Weights of a small GPT-style language model, trained from scratch on English Wikipedia.
Architecture: rotary positions, untied embeddings, attention and MLP in parallel.
Training: a variant of Muon for these matrices, 249M tokens.
MLP neurons of a small language model. Each row is named by its layer, matrix (up: input weights) and neuron, and shows model dimensions 144-239. Each number is 200 + 40 x the weight over its row's rms, rounded and kept within 0 to 999.
After each neuron's rows, "fires in" lists the words (lower case) most often at its 100 highest values on Wikipedia text that the model never trained on.

L5.up130,277,214,237,202,213,270,224,216,182,251,172,184,239,251,232,209,233,171,246,171,232,182,162,187,169,226,240,218,228,183,142,144,157,282,249,160,147,150,164,193,209,207,209,182,248,186,153,134,190,155,233,242,202,224,241,250,292,202,182,155,174,147,219,205,166,158,209,229,272,257,263,180,237,172,222,251,239,266,218,216,180,230,214,193,195,138,256,197,231,185,148,197,129,213,175,142
fires in: "before", "california", "information", "performed", "events"

L11.up293,190,199,167,196,169,102,249,160,174,258,286,192,218,112,195,183,159,169,185,153,155,260,209,165,173,191,155,165,211,216,191,193,229,211,278,183,198,160,219,170,233,135,239,224,205,240,158,144,217,224,247,289,206,143,174,288,175,197,183,198,236,230,236,147,176,180,202,192,201,223,189,185,204,174,182,158,286,163,173,205,196,197,240,213,174,242,251,240,226,232,194,270,239,212,139,159
fires in: "american", "school", "america"

L6.up211,200,210,177,200,211,214,164,146,138,182,200,298,159,264,185,173,190,181,216,101,188,241,117,171,230,169,178,159,190,150,179,198,225,219,174,183,239,232,150,170,213,246,208,189,265,192,147,226,175,211,185,142,227,221,241,227,184,181,171,179,189,190,179,175,161,133,228,179,221,114,201,239,212,214,212,247,220,208,136,210,267,211,167,218,207,174,238,268,284,170,214,138,167,200,224,170
fires in: "1", "11", "14", "13", "10", "17"

L3.up163,187,131,215,262,236,162,197,209,259,175,251,196,202,193,203,188,223,219,209,179,266,243,255,163,199,229,169,215,213,166,224,186,297,227,190,191,178,152,173,234,251,187,236,181,183,179,166,172,257,208,271,180,266,181,216,235,226,141,180,239,161,168,222,234,220,160,241,195,167,149,168,165,269,161,143,262,154,190,266,158,171,190,123,248,155,160,199,235,225,153,209,180,193,231,270,180
fires in: "production", "producer", "conference", "produced", "produce", "succeeded"

L9.up177,219,218,141,213,230,218,160,271,187,251,151,247,251,201,181,232,273,192,259,215,236,176,171,174,144,192,211,248,263,187,140,152,172,156,189,202,198,217,153,231,200,180,228,147,195,239,174,179,193,226,212,138,231,134,260,219,177,229,235,270,222,189,196,221,213,201,244,235,197,229,272,185,197,156,223,184,173,216,217,200,251,269,214,242,246,141,186,185,207,230,259,127,162,229,223,141
fires in: "first", "candidate", "candidates", "km"

L3.up84,211,170,176,198,175,172,210,202,180,265,238,225,274,233,230,241,248,168,227,215,317,158,236,164,244,201,207,188,178,166,216,203,265,145,225,129,218,249,238,176,218,83,192,177,200,176,174,192,252,119,215,187,240,172,146,232,153,183,144,169,149,231,251,198,243,152,199,204,292,285,197,273,166,220,192,248,230,207,165,172,170,181,144,202,173,267,218,216,172,240,208,208,209,168,196,159
fires in: "united", "career", "arena", "scientific"

L6.up472,243,198,167,159,223,207,213,156,227,180,192,203,201,186,153,244,120,248,216,217,203,204,155,221,192,200,247,200,233,193,207,338,149,211,226,125,139,148,218,127,237,159,135,196,147,156,277,172,146,170,219,226,198,251,195,79,202,246,161,204,209,211,120,199,211,246,233,122,267,150,131,277,171,236,215,184,220,261,212,209,168,215,156,195,267,175,147,260,201,152,162,148,163,282,202,249
fires in: "have", "half", "david", "has", "three", "dave"

L9.up421,302,209,253,215,248,230,241,155,234,254,227,206,216,187,206,144,109,235,176,127,144,273,246,198,187,156,214,193,163,264,155,170,156,196,251,239,207,243,144,215,180,198,288,175,191,124,235,180,206,229,169,143,212,219,224,217,236,163,179,239,170,200,157,138,251,278,223,218,271,204,220,140,140,201,165,271,143,264,235,157,212,208,209,198,225,242,208,189,234,196,184,231,196,131,182,226
fires in: "have", "during", "each", "these", "began"

L6.up160,176,290,140,170,184,223,282,117,187,189,229,247,168,290,321,154,156,194,128,180,197,257,139,182,167,203,176,140,158,214,171,137,170,128,199,195,175,240,192,202,134,266,173,182,205,247,193,161,166,195,237,158,263,245,186,179,240,166,239,191,170,177,222,268,168,160,238,266,148,231,154,221,272,222,171,155,239,247,240,164,234,276,244,194,223,199,136,236,195,267,191,196,270,175,167,256
fires in: "would", "life", "of", "end", "wrote", "following"

L11.up482,233,237,183,194,190,233,213,183,214,198,193,193,196,174,168,193,176,194,270,162,215,202,162,277,197,219,259,164,178,173,235,185,202,220,197,187,237,175,236,235,147,224,246,169,264,154,195,276,203,171,172,189,182,211,193,179,183,189,224,202,244,167,270,167,230,175,168,211,172,232,145,252,298,210,248,187,233,132,225,200,274,202,165,194,263,235,229,220,183,213,199,164,253,167,139,197
fires in: "of", "english", "they", "during", "for"

L5.up244,228,185,196,185,211,296,154,244,184,195,260,258,155,231,195,236,197,151,229,190,206,245,151,188,220,154,255,161,172,214,195,254,171,219,186,205,222,186,157,226,219,172,187,216,233,245,255,259,181,154,211,194,249,142,189,171,149,186,157,238,244,219,129,125,201,238,242,207,168,191,184,139,258,202,270,171,139,186,259,254,175,220,218,144,125,207,197,161,224,151,195,222,145,246,186,167
fires in: "school", "government", "schools", "information", "initially"

L12.up19,267,213,256,167,143,179,215,238,199,232,185,164,190,225,229,191,197,163,121,209,157,213,156,187,208,181,163,186,165,218,153,235,251,183,244,291,228,270,230,184,242,177,245,190,157,179,199,219,149,148,216,178,171,230,194,211,225,168,142,149,256,193,204,208,164,221,233,151,179,225,200,205,231,239,232,205,220,264,140,207,206,223,249,194,162,191,197,178,140,207,184,216,102,132,299,215
fires in: "has", "it", "had", "and", "have"

L12.up378,267,245,210,204,178,184,212,237,209,153,175,212,210,219,183,133,241,245,237,164,141,190,187,220,179,168,212,116,117,145,279,215,233,202,122,183,201,186,176,120,190,243,231,165,174,228,213,152,248,184,213,248,254,212,202,247,224,158,246,165,135,221,208,179,176,157,251,241,175,231,195,137,193,238,227,153,136,229,222,221,187,168,161,200,261,203,208,214,261,250,212,240,220,195,166,204
fires in: "have", "these", "three", "while", "one"

L2.up417,184,170,231,217,214,138,170,93,221,277,164,199,181,132,237,220,215,175,137,199,175,234,215,130,207,220,204,211,204,186,166,207,157,193,219,146,222,177,207,192,194,166,201,253,152,191,161,268,261,225,258,262,274,183,185,280,201,138,163,246,241,180,208,183,160,240,211,224,262,222,157,291,257,263,217,149,174,183,198,209,169,163,214,189,198,209,174,223,138,184,241,186,255,146,164,164
fires in: "county", "support", "country", "council"

L13.up271,162,208,192,181,224,187,169,211,200,218,239,217,179,216,192,263,247,164,245,222,201,218,216,156,134,143,268,147,258,197,222,177,210,208,160,159,143,264,183,210,208,256,206,265,253,158,185,229,195,197,225,161,244,99,236,240,254,168,231,220,197,196,207,182,215,251,173,204,222,208,173,272,221,171,156,185,272,242,261,116,203,148,212,284,258,177,163,272,257,164,137,212,223,178,151,251
fires in: "politician", "made", "footballer", "american", "professional", "for"